config.toml
n_layer = 10
d_model = 256
n_head = 2
n_kv_head = 2
head_dim = 64
d_mlp = 704
vocab_size = 1231
activation = "reglu"
norm = "layernorm"
norm_place = "peri"
norm_eps = 1e-05
positions = "rope"
rope_base = 10000.0
rope_fraction = 1.0
qk_norm = true
attn_scale = 0.176
bias = "none"
tie_embeddings = true
parallel_block = false
extras = ["capped logits"]
init = "normal"
init_std_qkv = 0.0217
init_std_o = 0.00687
init_std_up = 0.0217
init_std_down = 0.00293
optimizer = "adamw"
lr = 0.00141
beta1 = 0.9
beta2 = 0.95
weight_decay = 0.06
lr_head = 0.0128
warmup_steps = 588
schedule = "wsd"
decay_fraction = 0.326
decay_shape = "linear"
final_lr_fraction = 0.0
batch_tokens = [16384, 32768, 49152]
seq_len = 256
doc_mask = true
train_tokens = 223300000
steps = 7309
dataset = "wikipedia_en"
MLP neurons of a small language model. Each row is named by its layer, matrix (down: output weights) and neuron, and shows model dimensions 96-191. Each number is 128 + 32 x the weight over its row's rms, rounded and kept within 0 to 255. Numbers have three digits each. A neuron's up and down rows have the sign that makes its largest values positive.
Before each neuron's rows, "fires before" lists the tokens most often just after its 100 highest values on Wikipedia text that the model never trained on.

fires before: "an", "ly", "in", "ind", "t"
L2.down407:147180130136134120186100103143132102194182089134158139111084122103103056152123166119098104145118085128123096133126132087095122081065112139103128155082150126160134076161139133149153156187128159120106136095178092150088142169117131141136177142136139120169159117182107104199106078105058131076

fires before: "ct", "gh", "k", "ction", "ric", "t"
L2.down222:126125156161166146143081079092176175079070121128153119164082176118145153158129138092127041122114109170128150172137119139136069145126157115162076149125096091126175099178092102160099103068124100066166142103135116078120110135110174173152095138152134103110170117136174113123192092148045134158

fires before: "ct", "ction", "ch", "u", "k", "is"
L3.down631:111145159133131110089154117073148139087142087179106175163053136132089133150105139119134140128130126146081184153113074139179095085148078062158174117137066061091162175113124139194109105125154212105142169160131105085107126079127184182109116143110138121111165156131175172129167129130118097146

fires before: "y", "x", "N", "t", "g"
L3.down113:143104122097118153169063115176115156116174094130146147091121115118164149127111096166123175150192182096157114114139090151102131167167100112119157120155163149095141130105107140093146166093158092162158087060130204123098234133161128127137079138144189121121177091038161142155129189116082171095

fires before: " ", " the", " a", " J"
L2.down138:125156139058109105118110078116168099105101100063234107154081140117123137166164198114136142138136134149105144095169188177165118138067122155174171071126111173160126129108096125186110070106141113072137150108067123060118118168100151132168166121142167074149125157142155143076100121144164127173

fires before: "|", "\n", "-"
L3.down76:149058104185153137178068105175152131122128122133087103151110055116124103185106117152135089068126160101127106125114118167162114120086099120129080120117120109115113114180159168114165105122125155095074092177094141052148149146134028181166174142179144187105163151128100110158150175131103121119

fires before: "all", "al", "hn", "ig", "in", "h"
L2.down410:146141091112125148090213162088119122137123152122186063151133143193085136127113144099140122103072117186145144146109106114095140142128141156117118107138117164157137097169058096089165147076150107130163186143126172145141097109179155102188121099130152123106107161099120109135160092139166097084

fires before: "is", "id", "er", "in", "it", " the"
L4.down410:106161153210116130187168120145128152115080094098188147182076142100190095168106118152099105135132136119020077138175142134147157225165112151104153110115135112136118136174137103107151103117127157147125167168099112159115066155137112071092137156117093104104124136117113168128091104101102135106

fires before: " be", " a", " f", " n", " b"
L2.down618:154190115147123134107108128175151125098114066050188108124140125081116109098138144147113152140137142140135127117144084198162158097168199123124110113092124141167143165193112125149109175087083152167111114084126145091110141135137131070076108106138146090135145148113133138153185148173125144134

fires before: "v", "f", "g", " l", "ath", " C"
L3.down461:160149142119131158148124130160147150122138185157087123081122134173118118122141090139157086063195102130102126089160057109115134147086149141132124119063084086116120158105139156196131098109112128182163093107167155083120109149083089143147126148104143104119152126137110097131088124110138125100

fires before: "er", "7", "ers", "2", "9"
L3.down387:081096105109137180151180109120165122155163140143132119073093181131163190108099091166153148082089135161063093149105148094160116117128163091096148134141150170110081080108128163104127144151078130148132129124128130153087104121181130144132127069155124147139143165187141120148153151149134162126

fires before: "9", "8", "0", "5"
L3.down343:092157073189107137164147134085140130177093111122156106056087145139115144133146062119141055065105116161086128063131132115141156116101156129123133180125070090133215131137163139119147108152181108130144156132179125096154140111133152087166099119142178189074102152188152129139126122088136118108

fires before: "m", "1", "\n", "d", "p", "A"
L4.down76:114112117155102154083129076172143174168136179208145136143119065134141151098129142166157107138090120068090114136164126082133084092160073121159171138120117118139099104148109099138104130148138122079143197189138102134138164150085123098140149181103122108136102115113173124110165144120181157095

fires before: "un", "and", "it", "on", "em", "iss"
L3.down45:075155177167099126135145133134159164090085107108185152073134137144159122148149111153117093153114169184045119144159115089160132159096139118165088108128147162146097170159143060100098159061115158156093194131073078090103099114134148166183133131106121189115082175122099136152134123089094127136

fires before: "-", "\n", "an"
L2.down173:193084110108118150090140170159116122092097108117170143128098210143133129140130099161147162118148123149137129166058115091135118119078135143156124189135146170150128091153140160105139086095131104096161119079064171140143170148107144118133102140159157176120116146086062074079166147111113155145

fires before: "\n", "or", "he", "|", "-"
L3.down68:137146112105095113160140086102122142087084135182157088131156153124115116097074110085112134127098065107163118088175119130122107109067146118183172139061089103150186145140150098089116103179114144097158142142115119097122130133085139212117107174164144075157077176128179106114084125159104097148

fires before: "er", "mer", "ire", "ber", "if", "ist"
L3.down550:143096111079127076153143109141154122074159108120129117103147092117122133124111117118155113142101145118069113153145128068151086152135153109060116077166168153141115158152153191150130144117083208139113188053163155144112121100073117143161099112131102103134076209122142132132097114055088164190

fires before: "-", "\n", " ", "|", "Q"
L2.down339:124148074082090138148105139171147117109079158142150121104127156084136131164092171165084154052077126146135142143065118115066082102148135130116066148104113111076138150178135096121149089076114114121129133200138078079154138144126140162133084125111128146137194167182167088144157123116117107155

fires before: "%", " (", " |", ")", "9"
L3.down437:138156063108118121119142155138161145095117139159175131129136098109084044150072068104136112148128197090104105088100078071093135152159134113066117164079137123156135088121142067146143184132149181087092117085157160160160184086100106149129087148180129151081170141134164149116135125133164127131

fires before: "le", "et", "os", "any", "ar", "ord"
L2.down362:122105085133136146198110175120117070121166113075140120090133102128153102086123127163106148181106132172093108101134143130099148150164063142101181094132160168122119085081072102117119178130188140109155158155134156053103077098104107102124084098134161102132140139137129101127097184121130147090

fires before: "d", "op", "y", "ed", "t", "ies"
L4.down100:183179147176157134130116123104142125100122112118174146091113129211141110130109164074183105114118166129108118132141142126109103102145096157124079155097174083126100098111156122156139086137134110182147118101169146151119031141157162185136143134118124168153147122116147150124167136150094144108

fires before: "\n", "her", "ing", "ed"
L4.down322:098134129132102102111075105139115140168180149151142078203159111105118101092090133134121126139182127168136150146120103096093160038098130115182064121180106119168151148143109154135085067076106172137128146148164114114129134087133133161127100117125052073116099106119115092207128165129139114154

fires before: " the", "t", "ic", " ", "s"
L3.down20:079138120084132122123119154101108155095120115160168107171164159148098080144090132153139145095137129098106121145125173092133085135114133136117157129153109178241157132107079103158145126157073084185125126072138137166058147111122151127066058088155127149113106084134151098131106139103125145079

fires before: "un", "le", "any", "iv", "and", "os"
L2.down14:105156111157169122149098169143136121137105181077098099066153109086170100143124169139123097163126114156121143117159101068088172190173108084149129204151175155137158157103120113115112098137084110102137176120138151188072124101155047141199154087077124143102147154112109093136175133030112153181

fires before: "ed", "ing", "er", "\n", "ers"
L4.down613:099188157161158038137193108182168107149098132102089084132127075091063162122097148131166147132116083127097139159143195163118091127126112096104163114095167119129141152173077089165175112085117175176108056109159176051132157080145122157135063123143113122122134185119212088150116099141122107165

fires before: "c", "is", "e", "it", "p"
L4.down590:181144079159082177051103169077160188102159124150127094161106092088169113122112128139103175144164151116118080106172132070158094132195104175158128094167141132076158186122140130172096115118135145106146223140040124104106094090170136077065089153122142129107160080103065161120124100124173147104

fires before: "0", "1", ".", " (", "3", " P"
L4.down295:105100183129107129136128195167101134092133157093109163067109103102141134048187084097141108078091112132119140132141129157120143100136129108125112117106136157083165091080152120111055146097117173183102170136153109118136148149088143150137092173068101185142086117182158152121188133185151104139

fires before: "inal", "an", "ter", "in", "or"
L2.down517:133192141119122103183104175164113143150134107116109159090104164169109160255185120143142159103137091141049126094137121117133109156082149072078098158127152103117182154125070115150141106134137095150102124135104110175130108103166079168181137123116138119091127123169116098164121128137108116106

fires before: "\n", " ", " P", " T", " S"
L3.down109:089140121134142075115121107133141107137143178107147107172132136088209137115145108056130157255177141116125113132114102236102137054115063160134174142153134100132091140111115084095157150124056141139120163125117153143088107147115117159104124078115187095136153136093086132134155146121166143117

fires before: " |", "6", "3", "4", "0", "5"
L2.down47:191126117076127150157073177126096166092103042056130134076152095106107128077101137146151152103152093184125115171149134175151130137121149131188086103151111128130094081153132155092164091136074108156173125137195150118130172132132108067119099163128125144133126113154130131178119107121095141102

fires before: "er", "ers"
L3.down361:109113127107093095123177098104176115065161106096124151106120116084130079162157106145158176123104132096122053145128121131145124149128148071092170091149054059085116096132229137097122099104127110081184168117145124088147110160115145130090106137135121145054089138125087170114092145084147189071

fires before: "\n", " |", ".", ",", " The"
L2.down563:162138180145131155174092105190120124143096123124159094116057108142139082113120147079091094079086127140096141120121102246168147125116165100158106140135174171122140129153126146111204195133090135137135164134154135147102145096135094082093117134073152183108158170124133139154175117136126103095

fires before: "8", "9", "6", "7", "3", "0"
L4.down390:127111085102151065192121123084185133117129105108131103148125199087077157189111115114159161104136150167120156142157092182159135115128201129112175118123087131179128140083142106152132107118152152159157074124139146091079140079083116141192130079167095098094132183104153143111133110143121164138

fires before: " ", "\n", "ine"
L2.down216:134163161153203139109125135153127139137134158140116137129098145080148134152132157108118117142084156163150132131107094179111115153132165127129084133168111137107062145158129115087142151112094132130083101076084115157095085090160057079164158114046164119113129107128124160162130145109132126055

fires before: "\n", "."
L4.down394:160113185162156202157095125100156184162071108176150110155147152134103111129101178193108089098145185164101144175128103092132047140146048125096160096134128103086114145157130126119179137109123130070113149121122079182111127146136177079169137159122151083142097075147139122141117159074101098133

fires before: "l", "p", "wn", "w", "it", "d"
L3.down75:164153129112145153110136148137083131104163118093134181223108093046080122147119120155092137161135117140135107143129151105076089183175079139157142092087088139123183154091136128074120127164095086134154189138116162132177109133122131175138143190122163120118138085099121145131136175166198138185

fires before: " ", " of"
L4.down369:155143166131135105170053111136100101125145164122088121116060130131168115222088119101121102168120181137153149111100136148130109154119152104101140124185100127133110184139089128093077191078178103137153138088067134112149129077102127126130187192130136112153164124119160129193105152182100120123

fires before: "\n", " ", "ical", "ic", "6", " P"
L3.down545:088132118176128110118089129171106160112055130112090091125157170118076109113108075150146131087118079162187106090135155151123104064110116133132197127070121094112166141130124106118172142083155144161085143159163160079129090143163116148111070041132171135155143129113083086152163149142110083134

fires before: "ition", "on", "ed", "it", "er", "ab"
L3.down67:174144133092113114115107127184155137149137143094064125161077097106098130133147127149172140127143153110115116087142111105083129113066116121158097174128132187119102195135159153163175161171169094109108136158165124084138085124158081153153122138179129130132146119126159155101116133115115161189

fires before: "0", " |", ".", "6", "3", "8"
L3.down157:101119118134096171092157198113119121119141137099122146097109150166170147111110124143166076028156066142105133118157133125114115103146069114090130126131116123101137099093120135196142114100161133126118151129148111113139132124107106119122137141122077093103102096122112147110115157144114162074

fires before: " ", "\n", " C", " G", " S"
L2.down699:125066106147099109164145103098145168138099206116191167122153170108161137128121162134086128148108129137157142120177133135142212133119229150103188105086190154118156161121125107137098164091150135120095157159075106133108143122093131146119124149145122102118161093170138091071103135170119091134

fires before: "b", "end", "p", "ed", "ad", "qu"
L2.down406:179153137078132153101071189152153123147080134109124137106104094120164151119121151155140114080127137130121135120137110122138055130119120124161185105116133146122119118150104141180172112127152141173120174112102137131128099123174116148069093079143107133191114084123172108116184137098080123147

fires before: "ed", "ic", " the", "ice", "ent"
L3.down139:133153148162102141192185109124090106102165130155138090123164118122064098123146166081183155106105068137114136158117146154119165107144049075162140100161162111144137118139148099178185147184120137131109157141048096073121118115071097142097126092151123112177115075138130124111110124111137099100

fires before: " |", "0", "2", "9", "1"
L3.down467:102135073149104123151134156094148122163120120147143082073081127139120136144121048112127066096113119134081100069116112094166145120100169112091143133124077078104150107102210149120165131147184141127108130118159115084146125126124151104222099130171129173113070155184171137154092164106125086118

fires before: " ", "ire", "ir", "\n", "il"
L2.down321:194116089116107076072122122183110136124154210112174111086142101095166143102146146112121076092121148077089130126138145196129139131167130122185164138177119134093151103099102125095136144171143110122156119181095096072136126150091150178129091125119111076123137119176117128115105130151111129133

fires before: "ent", "es", "ed", "ce", "ing", "c"
L4.down198:157164149170127142135161116160085194147114131104141147149135158123039133155066111139119059138162138102124187115080090112146177069141119137155119165115104086174143134139103129127155152125195124103043125068106130091175221124155195162108069101106123117166107123108126128171154138069094155192

fires before: "is", "im", "n", "ist", "ican", "j"
L4.down513:139165161102090109151120117136141138141117118163159090135148121163095163125093125135126164081151151065099136095106135102114145180135100128147163091095096127198132154131098166168140113161180067086147181128059158111142144150103177133157081153143111160215157102133119075136176142108142101120

fires before: " |", ".", "′", " ("
L4.down323:094090089139043073066129127112159153092099130107057080069119124128160161129130123121173098099152079133091119100153146169147134109074228132093077166091172143125195115071068137152102160176160153155112076118090115095102133122109135159119085196139111131078187086075101166102134156187113129138

fires before: " be", " a", " f", " s", " b"
L3.down685:164135136143086089088141127172141109104162115102149172126182118157129130088104093127136085123130068113158114100124149154156151087155132123096063135075134130114130074158151120113146147096095100159119102164159182095104158162084178116052116083113150130131156147108135100139130116183120065118

fires before: "ed", "an", "p", "al", "z", "b"
L3.down271:120104121091207047142149180120117118125120075133108107070139198155116073117138135166180175095141091101118100152155067129096105105145162093088172105076183195136169141199125086139148133096137143162123061114126132136152169082128111146122150081081092064158135129104138127102136152171114152121

fires before: " ", "\n", " P"
L2.down467:146084142161107147135158107125111112137106119159156144105111167125149079122119159108093116155124106144132134119174142122146146162160116144139130158130100102154101129144113149143049086149090136117149127144038114119083098164085123134134068123129093105119139098156118135129092140180127062131

fires before: "\n", "-", "ely", "The", "In"
L3.down484:072109150139094126085104161141137172083090068109137139133126073110164100160059072185191129100140115134084184159171183121155118161096099115125105096108129106121102140045156089065082026127151124126118128076108120084153115120119137161122159140091077164115119164152083165123131112081123104125

fires before: "ed", "r", "er", "ers", "ing", "ar"
L2.down553:120149142083107154169098173153116083127158146109077118140106146115132113123063122157119127184143155171136133117162154108123167113101169125141128129180129163089134140175156128147139162112094085147074129166158119090109155086152157145150092147113140153060164147106144118071144158093162171101

fires before: "is", "p", "n", "se", "ri", "b"
L3.down689:125098137111112164099109126135106148144145130145088079072120103154159105127130080088102118062156111130063136156165143105112124130146089042141118069150143142115127104136091149182121133096165113094129132128117128114161112140126229121064128071147122109143135115126170106239149147121080091078

fires before: "7", "6", "0", "9", "8"
L4.down183:023142062118078041117100148149144139105126107117085098122144117158103157140110079155162194080160143124115124038139137108151146177059160130143143146103166124131237107120129138158117126168167110114129119159144146155105143145120132149141124121097096076078140159138137146103140133161100149140

fires before: "s", ")", ".", "C", "0", "6"
L2.down581:114126098167074078121097136144116077107171091181158157110127137145130157113174169143123127146122127178129185089117132130149151149100187156112148126118101081113165168156198146116166115113100067133103123108113136152148144132041125163141156067159136094121061211138149099152100183155176131113

fires before: "-", "\n", "|", " ", "2"
L4.down353:138168122145165206098090111185120118119159173132201188055095148104150115165092167088075088089163117091110106151075081142113134068114183143114141144130111161110113132136111150139145150069093208160144109128125136122128125067110099113139076162151149161118154115106110068111134089110106154093

fires before: " ", "\n", "ic"
L3.down547:119232130185089143160108158144070106134165160168166120117142153099210143135131134158171132114124125149117096179149149137143112144107151124163159086139107096116106167161134089147126105095099114145133114167123129150074069095077111201120131107113175168102124137089126182124100158158175156123

fires before: "1", "2", "→", "3", "7", "4"
L3.down530:074114106100100220106172094175119096148120115071096116114141122126129101158146121139175177098082140142128148136164102105082145054145138112136130122156135141136145103114103132213144097137076107100193096171007139096160132120107107137103168140147098135141169121155147067166137098123125162060

fires before: "{", " |", "y", "es", "0", "Q"
L4.down325:078137126139124141167124149156109114147141113201114128100120112110152121163127129116119069149098172103097142153101137161096112056127178059122123153126095140166137080073132108112084172159154166179162165123118122077153131127177161166161161097120167114128132156176121140146123143074120063140

fires before: " ", " R", " N", " L", " S"
L3.down598:044118146166133129165152115132112121072106119151170131103164174143146125075181149125099142156179138096148140184143155119078227101163080124145145113176118151079110082129101124106080106176119053146114164159139099115120154178153143128069103073098116121166096141124118112111168117145169126112

fires before: "\n", ".", " the"
L3.down644:128144201073142163145104099174155171112108140111115117163067123112104123161141133101116137085103144090107130139161132109138125114120119122113168098110163170134130153101107059131122113069162148144067204104121110158117093114094145079158119073156184155163128071145132079111142091137119133167

fires before: "\n", "=="
L3.down319:088082111155103195102120129158114137155113114082185123116149150098080121131058097133120129116099181147128176104135112175126177113168119098143167094082083123041127078146152088123130125152129095124137103052200109149164134142104138051161131098197128098145155089161124123182138151118057127129

fires before: "id", "ed", "in", "est", "is", "ol"
L3.down643:154158140094141093140143103142103205148061166088132099183138140085115104110110112147148100112190163164102083098171112063124147127149136103109115105150094140123084110176047098167178123131125183167110151149081106153183138146143082120103110125114146112168103116117124130186130139127128102133

fires before: "s", "t"
L3.down548:154122201107103121175110107158123086111154119169142153145140140122180054072170112147092153065154169155132113132170183101136159086076175124150098119116162109145114181151118108133125129078138097139119111132088193185129146142096165172122142134147159116138161119137117152153141177151093091041

fires before: "{", "2", "ou", "(", "1", "i"
L4.down645:120105097143165255137165184148107070079148135115099168122117139154128066130172138168103079096087146146135165170125128126085101127125112115115141113127142087133126169127125122070148140137121153157138074099112092102155146108128112133056143157164073172157086154091147050099095127140162134103

fires before: "ity", "id", "am", "in", "ate"
L4.down332:164158111162132051136233154153108172090000102107120168123101190097155066120115138194105149150107171184146109147142128112136153145108144154086120120085144177129111130116150136089127125131112131166150115154114109100139154094142094120157152167124134147154152033152117125144125172135123121090

fires before: " |", "1", "2", "3", "5", "0"
L4.down194:124118145118137255169104120124087115151138106085110107096152118082140164143189115132109119103137142140109127138117106045126136118126169110131154099140124203120146127137136136134153124111131158158101137106120157087149131143111132157116126151109160144144092128107125118143124091148134152114

fires before: " ", " T", " C", " E", " P", " F"
L2.down137:097128174167125136208131083188134124120088148144089137049081179116129098101101142149138127146094123191159105117079124167151097123107153058175117067145153129157159133171136110100109162109234135179058106129133083098116134071209128093145115145069135137087174126152097186139157116198092111117

fires before: "0", "5", "4", "3", "6"
L4.down222:102138121130142078123114173096124114108095086184147156169139165149111111154127100207174164149097105103108095140127130086103149146057108099108159130058093169153145131093143177186133103151140093060153092084148205117134128166117099116194120155125156151155122115210131151143130160149170133189

fires before: "==", "===", "In", "A", "F", "The"
L2.down103:151145199089142104085128190177136123109119106156064153111146133142137123142097111201096141166105183152142111095139125041132105150162082141119126092139108165148138097102168119128147079142125097117128104178142138165147112141124154132139130114164126146115117127208145113102159111062143054176

fires before: "3", "0", "2", "4", "1", "6"
L3.down159:138107158129075181087146141161145140110101131077140137142144141097137114127136140133171128186127151105146143157184103091130099105136163147117121150112139134101120058101127114157116166106149117130103089180114147071117117136065180168167081152133145102236117118164206113193161114119159105115

fires before: "b", "y", "p", "ent", "pl", "pt"
L3.down124:135122149062060098127201121142101143151087187139143135081073158087159139106114120201158139181101122129170122125138054083121079088103076159143152128100141094104108112132100141108175178157143126085122137170139192119107161167104171195122074112151105093155155114106106132167171157117062108113

fires before: "y", "hed", "es", "er", "ies", "her"
L3.down494:160107078090133094155136179172148071106132076153105144170123063097178080135142148152171076102112167113058145169140158129050079082125088163128121141133106122129112169107170077126111157138137134157152104148146145065121092186101131176134120156135082122124140146130094090099154172093169166131

fires before: "\n", "et", " in"
L2.down290:156086127163141109127147158123118105125146128115158102099098145190182161104149116172171157149096055128120085159138167161087147086124150149134158093085157144152126118130097082071105158172144055162157184204113162112172111120120154067073141081111157193076087163121154156144113118095143122101

fires before: " ", " (", "ag", " e", " J"
L2.down115:161123071150098079151143175142145147126122091130156126126076134129102123141129169132120125157139126177110092178202139162104130114143139176124199079111101155093124140089135154134145079131082148135186123129143097074110156137073154128169126116142103084152167140156143123150122093078105149111

fires before: " |", "1", "2", "0"
L3.down353:148146120098138152130137121150085137119075134104168104105136099074081150167113130144117059013126160123120142132115108104188133145154217106124093099112117132095131119126114113139101119152168128167120124039150132131197138107137169133139114183098094160125115132134130099173184119132114142101

fires before: "\n", "|", "-"
L2.down327:179115168065093127180104138202096198148076154147155093167120115160108123145084113147160140086162117112142133171154171130090126150087147119126128203066093111105164116118129129097115116118148116102128089147167179055175150151135108151136135158138172139163079148100074068077183186109062130155

fires before: "ain", "ed", "ing", "er", "enc"
L3.down440:173091167109093116089120118051165164079110175076147135113147175154144139101099155058147094135157148172130142101143110113168088137091135069092144144135148167130103131118093121134129161155120159159137179143060138130160137123183085073148130114121172125181128124135098148068102161125131118176

fires before: "\n", " ", " G", " O", " K"
L2.down34:118150172136084163171128120068115108168153206066171116175102149136131117140109177000123133162156084116144090162127145175170163103116130132155089167120104068115117172153099157139093183109131129168110112103124102095094100102104114119146152111091110094160152088084111123127094120148159176067

fires before: "\n", "-", "h", "Q"
L2.down450:123053163103115122109138155144146089133144125118138101149086161185175154089144109168112125119088091059113115142152141171057110114117164138148140173103107172081138181174129080132159181071137147137150115112124105107122095105176231136153169125093087135136106136104143151096166134112098072143

fires before: "ic", "-", "ice", "h", " by", "s"
L2.down640:094139102113122093133187096081141125158166155082090098076072122150150079142104121144171157112135111103133116101159144147112191098134136136159171104143175146208158162153146133178124119106131124066151142150121115114070132111141113207158139086141130142127140134116064086137087133164142075110

fires before: " |", "%", "5", "2", "9"
L2.down239:110184135171182115131132087105142139169135115158129118105076117124157110190104057051203086144138113142118158107106133135120104093147112127153098137134155152139113094139140081061067137107161100146127168120152105121161184145082129127100027122105131147082148155101107120181109130203191145125

fires before: "|", "\n"
L2.down112:101124144108133087178107129156096185096098216126131122133082063098122147189119119095130121107138169117142125153108155156099134138109093105185096110093146075066108113137117182137132097123134104094090153131101117057143190128122087135128148122128120117137128121132066099135164167145128167187

fires before: "ain", " the", "t", "enc", "o", "ents"
L2.down168:147147161104102164160091168139078100111171122125124071122108131093081128141128138069142165094149149177180129159139137070163113095216157137095065198120149161173097135114097113184046129140076129118101160129181195121121080109080108132074063091139174132109129120152123066145122158137107154161

fires before: "s", "I", "S", "m", "r", "ct"
L3.down456:161138179149124145143089075158116163113141140174104123118086129207150073111120101111130055057119148155076174130174129089107080168139160099134141065144144088140109137141088164181178118110127104098097145140086097102175162141144226124079119106068097102151165125133132108175139117118088081151

fires before: "th", "r", "p", "ical", "i", "al"
L3.down595:185113116111170136165206105102155114109131147108077149144148155157132104164123142162200121139135065092067150128104117137128172146048144136109104148086092115101148098114111128132122093087206123193082123102146182098111094116150125159110170111173115096139094057124171072114139154158126132050

fires before: "er", "ay", "in", "ers", " K"
L4.down670:144172184171090100146166093186126128143157193065094126095122110126112113121172176153112112078215050127191133147118134142157117107095176077132124144159107145153092143096116124139143110115158133110125111135185077081121135132141094114134092126150119120086134199111140141074131119147099142139

fires before: "h", "an", "s", "a", ","
L3.down83:108160168139116126179117089089164116106146102126132118137106167152118090103153110146122185127138188093142103157124096104118137229138081106118064092139175129147147088107153173117192124118094108105166109078122145121137183117142138118155095113112066193110030136075174119119103101155140136112

fires before: "{", "3", "0", "1"
L3.down528:132081110148139086107143207138108103144123168125129167140149123123147112125122105117090124091135185153113150123082118154127088155117085085154104173059137123108086107096153091134133194118114165121145129140066094138150154122103084082114132086096119191124133142120156125182128180053108142142

fires before: " |", "ly", ".", "0", "l", "3"
L4.down98:130126165142089000111123111143123164133073152123188097137100112169103127125066131166143158109152163128089174084146075105108137134071072114128074104101148090126121079126143103102134084129234110020141161151128131083149160119158142094167147118150168135132125159130134147156125115098141111114

fires before: ":", ")", ",", "–", " |", "."
L4.down651:102132098155122076154103097108110148153118133186098140131190116162072135157115124141152113073132105110127100097135072174113131142112080097127079094175177118099141159088124076138134133122200132121147139169120162105163149095082117104133152134169111154169079155163105143174138102119132101062

fires before: "ish", "0", "3", "2", "5", "4"
L2.down155:108129107163108086093130181155106178123125100140088088085098138141110083085094102155124095101113173149123097150159115134161092144156166097106151126138141122172042145161165117090182196177120111128130120105151102103133123089152122094105112123109068164108068174134182166226069131104093165139

fires before: "ed", "es", "ial", "y", "i", "k"
L3.down193:146103158162137177068183138121115112151078136103131097055061112191164148057186141144153125139113138125106122167067196107137048110134106132125141161095133128086119086106136087078094122130126152211134134140106137116150124113151184110137064125074097101140197143094105112154155160110135190095

fires before: "ment", "g", "ed", "ing", "ic", " of"
L3.down69:201157057146110160138122155059137107089113147095135164167156093090100071114149110111115078141129167149147108154131178116143164099147080106144146129155094108112169163115145127128086124096128108111145168185092137078128163155175136067168133184107121115150128092142072087096138159158148123087

fires before: "v", "f", "g", "ath", "b", "ast"
L3.down93:208105133132147144140138102159113147168173072165151146180142110145152098160133108134079074108139108120115100173127123118096138153085122093151121149116113105134144196113118110180135124106140105138187078114137088099090105176102102071116070101080170147107149152145099122110075130136104121116

fires before: "2", "{", "(", "C", "i", "O"
L3.down230:120087052123167200143113183106094155110105096097105130152112171093098098139107084123082135120130130131137138131164100129061103131071139112148129177120142107125109139162157129096144122134113145120196042141090070103124096144175169180103093130163144110142110145041168101138119139108116136144